Weights of a small GPT-style language model, trained from scratch on English Wikipedia: vocabulary 2048.
MLP neurons of a small language model. Each row is named by its layer, matrix (down: output weights) and neuron, and shows model dimensions 0-159. Each number is 500 + 40 x the weight over its row's rms, rounded and kept within 0 to 999. Numbers have three digits each.
After each neuron's rows is what it responds to, as a language model described it from the Wikipedia text at the highest values.

L3.down510:536450528503574473528529580425468512561504470517530586457470548476442468491468521522524451557447555501493516545510470480470510539465508501545471482418492487449487522561497454481603499461414421566562515546548492558463471456528548435514552458461545538535560512445545560458485494512479507526447500439491519477532514528544490406506502514568466444505530489509480495485449523435570468508555500504516519521449461416539506500494545474556493479528451432466562478473496471490495542504463504
Description: Token after names. Fires on the token right after a proper name or capitalized word: invisible characters after coordinate directions (W, E), bare spaces, as, word-starts like pro.

L7.down308:527489527482469586530449468432478490524486530463546457516522510480488483508529481479534608497486488460509456479471514512549501552494583593476438503573516505523486430478546496547478591542480518450471486516490484521467539495433553500445593417509529513583499512426524589454489523507453496484455528515518463510495527518552477392465446513464406522483525486523502495555519553460504500504515535513477403448453513460537541497528466447480432524511511534414486549480506480452516516500528535
Description: Connectors in paired ranges. Conjunctions and range marks joining two parallel items, mostly after a year, e.g. 1988 and 1990, 1958–59, 1959/1960, torn or severely.

L7.down469:459502579525600493551516456533447533483544532494556505529594422538490559496467542520438474501483491554491429500473503526513493445544461489450493465471469556529507529469482503445535552563443470460459392419479483551454493515540470554534483571486554468419493595514555490485526519529484532510510462548516495570547511538472482454485529485397476497472488509464516471465445528490511488463475544525515564473502485416539513496485484555458544511498520510517400506518555523493485549454476514
Description: Decimal points, mid-word pieces. Mostly decimal points between digits in statistics (15.0%, 10.5, 6.2/10), plus mid-word fragments such as Ho-n-our, overwh-el-med, dra-in-age.

L7.down389:474485461483453553545540496491483460448472515511587462514528569484441494442481546422501483492501461553465544474488531519488490431525505553515481460482502467518523529435463525488465573428528477504579454446499503495488487513546524510517462530423513426489484483543556505526540539507494537474542597433507510504452541439503462464490574399516547484525503482435521490534481445488539553472510493526441528453611521426494480554527475530527570506413489524530474594497508544436511534507533526
Description: Connector before named people. Connectors (and, commas, of, colons) right after a person's name or role, where another person is expected next, e.g. Feynman and, father of, Key people:.

L7.down128:577417527436506378529474512503483547525516531535497494418441498468565483544419490488539497476435510504435493453541582476531530486435530541499468428458519520487409520485539517524476533462515458516556504489496465449419449488448554500523539539522518562500518488473504509566542518527592493514438497523460527514584459468543491476535466496515514513481517517417485494477465497537546440549467499473435452602558529558543517477516509520489536504534473499486493517496533455425506496536511451
Description: Passive auxiliaries, word-middle pieces. Fires on be/was/were right after modals or to, opening passives (could be taken, to be heard), and on middle word pieces like cand-el-abra, lab-el, termin-us.

L2.down263:472467492452564421547454529443518567511470416502450565503490472478490526467434448501534534497443498492506485507521514525512504463527512518486483473468505457500553538586482442488477492485475499478528518491488500438480536511491500442546532457511483482530596517444442528475501421484570453428481438500509490425477540468628432515473492520460536513466485478508572508517564488520531491497519512441478556477544431461563472523514513488502487505519502580592628563513539465501572486513499498
Description: Auxiliaries, adverb endings. Fires on the slot right before a participle or adjective: auxiliary verbs after a subject (was, is, became, 've), and adverb endings -ly/-ally (highly, successfully), plus never.

L3.down561:503530504469600402498494546546480488465492496507501586483425411476526527512479524519515486439518485491372545534548461514470535555520501473549478529532474557446574432499526478465454535491507486501548525461525518507496498414539529496480565431557526502520487515505434550565515447536459491468499449469551538455461488492517565536428450519468511538513516502500470518483412467466509458577530496480456517478542479484537464521489478502475516526545485542614509597462490481483525525458448514
Description: Mid-word continuation fragments. Second or later word pieces completing a split word, especially -ly/-ally adverb endings and "mo"/"le" (re-mo-ved, pro-mo-te, re-le-ased), plus standalone "very" before adjectives.

L3.down173:497547520417576414569420550434537599505525442532525468489462447496467465435463460496487539440459439509435510523588475498488477464561549478479489479477508507491488510506465455493528532560468505533572521515520476494547509486536521488464493432501571534548521487550491450499492447492549502456529483478496529539419473439560485534434475541576474471504518450476540581491472505506529519474437500471448473527522496511521441533502551499418465529590509492554566545537489487539512500534554515
Description: Forms of "to be". Forms of be (was, is, be, are, were) after a subject or modal, often passive auxiliaries; also word-initial be- as in befriended, beliefs, behind.

L7.down349:456465445500531631510487505573454489486459417484438564452496486502479520541498516564482425522536451477509523529547538544462506444564546511473525463504468466501489532560450465429549479471538485465439462486560486457474510507463463521456514477544525567523531590467531503529500544510548611547413494494577465483480524490575499506494495475472505457540484491446442458517591511534580493468515509511481533490462484542472536452500466475492439575499484547525486517439504483444519479503482544
Description: Article and row openings. First tokens of a new article body, paragraph or table row, such as Township after a title, a row-opening pipe, or " the" after in.

L7.down177:549520539430504468451515413443512548443460545471559407503504500564510464539488547488503452569489509513420573536440496494538547467521480528491519561536526477541486501449532509457491564497496523515457474422504525482528482475449423514509496459481554495448454574479481468440539554468504543581475511472569500521480513548525519424512614554434498521507541509479487523486548496454512461493447447475550561468510488465470516476482479442422542490482561560445473509518523448546480506540521536
Description: Mid-word subword fragments. Short word-internal pieces in the middle of a split word, especially vi in individual, also lu in exclusively, cur in occurred, and hyphens within compounds such as full-time.

L2.down231:528522508476455496573539495486574433552572406504407523481485490437460563517537499470406520468486459460508471513547454546475549467471482520499563491518499455509505486482604527575539500527464519487491519485509503531496584464472528429403442493576491477502532457552478502509473487557489459490453487511504453463453561512496551483552390572490538525533489454503498470514527536506586446571475444473489466505487552506508474498476506467500574508488533434441537453540496458535489482509509502
Description: Mid-word "d" piece. The letter d split off inside a word, mainly "indivi-d-ual" and "include-d", also "deci-d-ed" and "Car-d-inals"; sometimes colons after "include" or field labels.

L2.down353:507487475438549444605475528451554621457459515548512496449423472473461485522485494470466488510464461489537511512509478430467476482503448532492504473526506457569551503554495449526509523494500490518566508565482476485443489508473476454482520490538569498512506487446550509501487538496543488362472512481481542544400536455527447532479440501505516512553461475519532525466523452538504586508494553492516544510530471517512490515466472535440472510575481565600591577571532532517497465510494522
Description: Copula after subject. Forms of "be" (is, was, were, be, being, became) right after a sentence's subject, usually before a passive participle or predicate, e.g. "will be named", "EG10 is powered".

L3.down157:555508485444536457517418524438536497542464532465431533485495509499513482581495476554442551468497466515491510478538500550453508460484567543481451506519467499450489518531540500579440447499433510517487465499402477501519537501539490519491564494465433466424536507516429499601505437501495482574427491472508522528515552569519498423474471517449520490538469591443515448431524515461458516564486459512550479497508526597524558531522450423484519521495494492590489519514535536548498486505534499
Description: Mid-word consonant fragments. Short consonant pieces, mostly n, d, m or g, in the middle of words split oddly, as in plan-n-ed, Li-n-coln, indivi-d-ual, Ad-am.

L2.down197:550494496561437518499441548499497581512448525547435458546464548488534450561539489481458550460495465457447479547476570521501489448494551447525420464445491530396519489457445504476441494510518528438487478503475496476550453468589478446564513453451512456576494457497516488541546531445521423468484455461491499500551515471423517600553499456439553545538490487509455468502498481553512505516457516516481475535504599512478555533550523519536484417469490457527495532492526541519493525515548515
Description: Preposition "at" and subword. The word "at", usually a preposition before a place or event (performance at the, member at), also "at" opening words like attending, attention, attraction.

L2.down173:543445498459454495485511544504521513491523582486490520487437555522563458480494501448546550509536513530480473531526502524494483498444505517547499483565491429533504518503455472524439478471531544447492499531491509572428557426506376466574510417496456522526567524480576492465421470464558446418511552465488503390455477449556512499489475447508443474483532550482480468488559413460534478507521453532503519541565519471516458508489547553491503494553483495527412532538531474551522537528522507
Description: Punctuation after proper names. Commas, pipes, parentheses or semicolons right after a multi-word proper name ends, e.g. "Kuai Dafu," "Burwood," "Perugia |".

L3.down506:459568497510460504529527528532525479503429522511508523462485523558511520498508541551534519482497495405428483524468580444472516515465473510488551500507492457505445507553576502495530525559479477497579461480478517545482509491508558514489550632484536492412463554497488512510427465467539567546498500483534522441509473549502585454509498403502542470508593495523526491449434487424500506438483522485405444529417495520501545490468489589444496524485480521475562563527482473526480507466454499
Description: Delimiters after table numbers. Pipe separators, decimal points and spaces right after a number inside Wikipedia stat tables and score lines, such as 27 |, 4:23.32, 51.3; rarely, word pieces inside parentheses.

L7.down60:425481541526518505473431483477485474430505518545469495532541442470538508480522532550538416494482445584489461484518497524450525555492512527508481554535469491462477523507521518480462621519557533471527537447474559465484473448457509515511485450511481480478445423555498509506510548501570497506500480444544504548459428457478509549545502483506519561541484461475513526546470457574526469499493556448452465554546527523560447542471515380530597566493483569463458550512458551418488511487506509
Description: Mid-word split fragments. Single letters or short fragments inside words the tokenizer has broken up, often m, d, b, as in Rhyth-m-ic, imag-in-ation, Ed-m-und.

L2.down329:543474525503487499497534489481496496531490473474445535464541505485496424554514488475452507451515535488544477538549485471465503473515439551479495496573519421502526482489588470542490502554537458513543550486483472522413494501531466539512434439561566485477523542565470418510498594563561587539386532516494495422509413384469496504514547459453482482568457553500527538488540498487458528476524447520529507549488553455438477499580468507480462568484530475484496501472512538472459521526526491
Description: Mid-word vowel syllables. Short vowel-ending word pieces inside a longer word, right after a prefix-like start, such as pro-mi-ses, Pre-mi-er, fa-mi-ly, de-te-ctives.

L7.down320:459458492515561521522494501485592465488473492477482519324394554468523487467494520579466507512471500527478484461478499492488450469517426500488548480406532491517511539485513552505417465483530481461533478486559562519547470530534472582508478432498500496627549519533510508510527547513529454474509529458536596507525496503437447523436468504529525476470498537479484475528486479432497474526549479492501478554496553461466448468512561515462523497554492493545451543561533504534471448480532531
Description: Word-ending suffixes and closers. Final suffix pieces completing a word, especially -ly in "directly", -ed participles (killed, produced, exhibited), -er, plus closing parentheses/punctuation ending list entries.

L3.down368:470586539474481521466498397555480397434515540507453496507537478470462480491474469549474555475525509481475489490496615500507487492507474514512488479496481436568460469521520528481513522534498557405484455548475522490585428482562468562552533504482444495400482474556498486474489467553502495441505494479483470461564437516557487510507479511494519510437492479463479480540502519577447458543512418548530556468560541530527501522587556512555532470532484553490476447450581534546523515504490490
Description: Conjunction in section headings. Mostly "and" joining two nouns in Wikipedia section headings (Society and culture, Armament and sensors, Club career), plus "and"/linking words in running text.

L3.down485:465517546505511505534482584496489524542479499471406506497503443497495538462469477531464463551516522425555476541509530485496442483502446556551533498561478479525483581497490544575528534499335473448496489488469516468529515507465559514524566490547511574483543507455580471544454493482516474433532511463515465519493492482502515488517445475546494465481501506521409535530582576504483552445472483497428499580509502494593488527508557507526465452527510465482533523530494454476410518452428492
Description: Table-opening pipe. The first | at the start of a wiki table's header row, just after a heading or caption line (e.g. "| Party", "| Year", "| Rank"); weakly, word pieces inside section headings.

L2.down174:613527512489426503469475460485543471450528419493474459433505503479427501508528524508518486586466530506477522432467472465493507504547488480414493523461474466554503451596534551470459443438520495510544478460494496536565450466514518506476514471517499484520473511545489519542493461586555454522417410491469540465507510407551486490468559527523517492492552540548502587512500468508477484516501465566557533475505555482421497509475497506507525552569484548563505419568459521559468547516491499
Description: Non-sentence-final periods. Periods that do not end a sentence: decimal points in numbers (0.292, 44.48), periods after initials and abbreviations (D.C., M.A., c., Mr., v.).

L7.down521:482512482394499522521497485512507515541469553568487508503530476479449495555441496448539407493512495503540483469477502432402499517473483559505457568509490526444491520592461558562478519533519467508564551493478481486446519446465475531520484518471481536360538464506512515503555500524478584518479464538560455531423425471545556465516500483552515492497602560446474557498516494468535535484511502487504552494510454535482508560515492518478455547438551491421489453452534578496495482520459488
Description: Space before predicate verb. A lone space token or short word-start piece (ex, in) right after a subject or was/were, beginning the verb: "they| needed", "he| sought", "was| added".

L3.down10:455497479423454510530511495529492523533434468496500462491587552532483451520509571513518492493499437527488488455458453477465477480481493496429477431498444524512540554591478525587479450514475459560465561497538518416520534511514497515426498573500561482407496555523453506536527510534541453537509505461490461499501482526511521488443504541602452507547497459451559482496526376453427442518517552479544548537504499550460460475522456461537496578515538554509492505511465509544434528527521474
Description: Opening pieces of split words. The first subword piece of a word broken into several tokens, mostly de-/se- starts (debates, detail, sexual) or the piece after re- (replacing).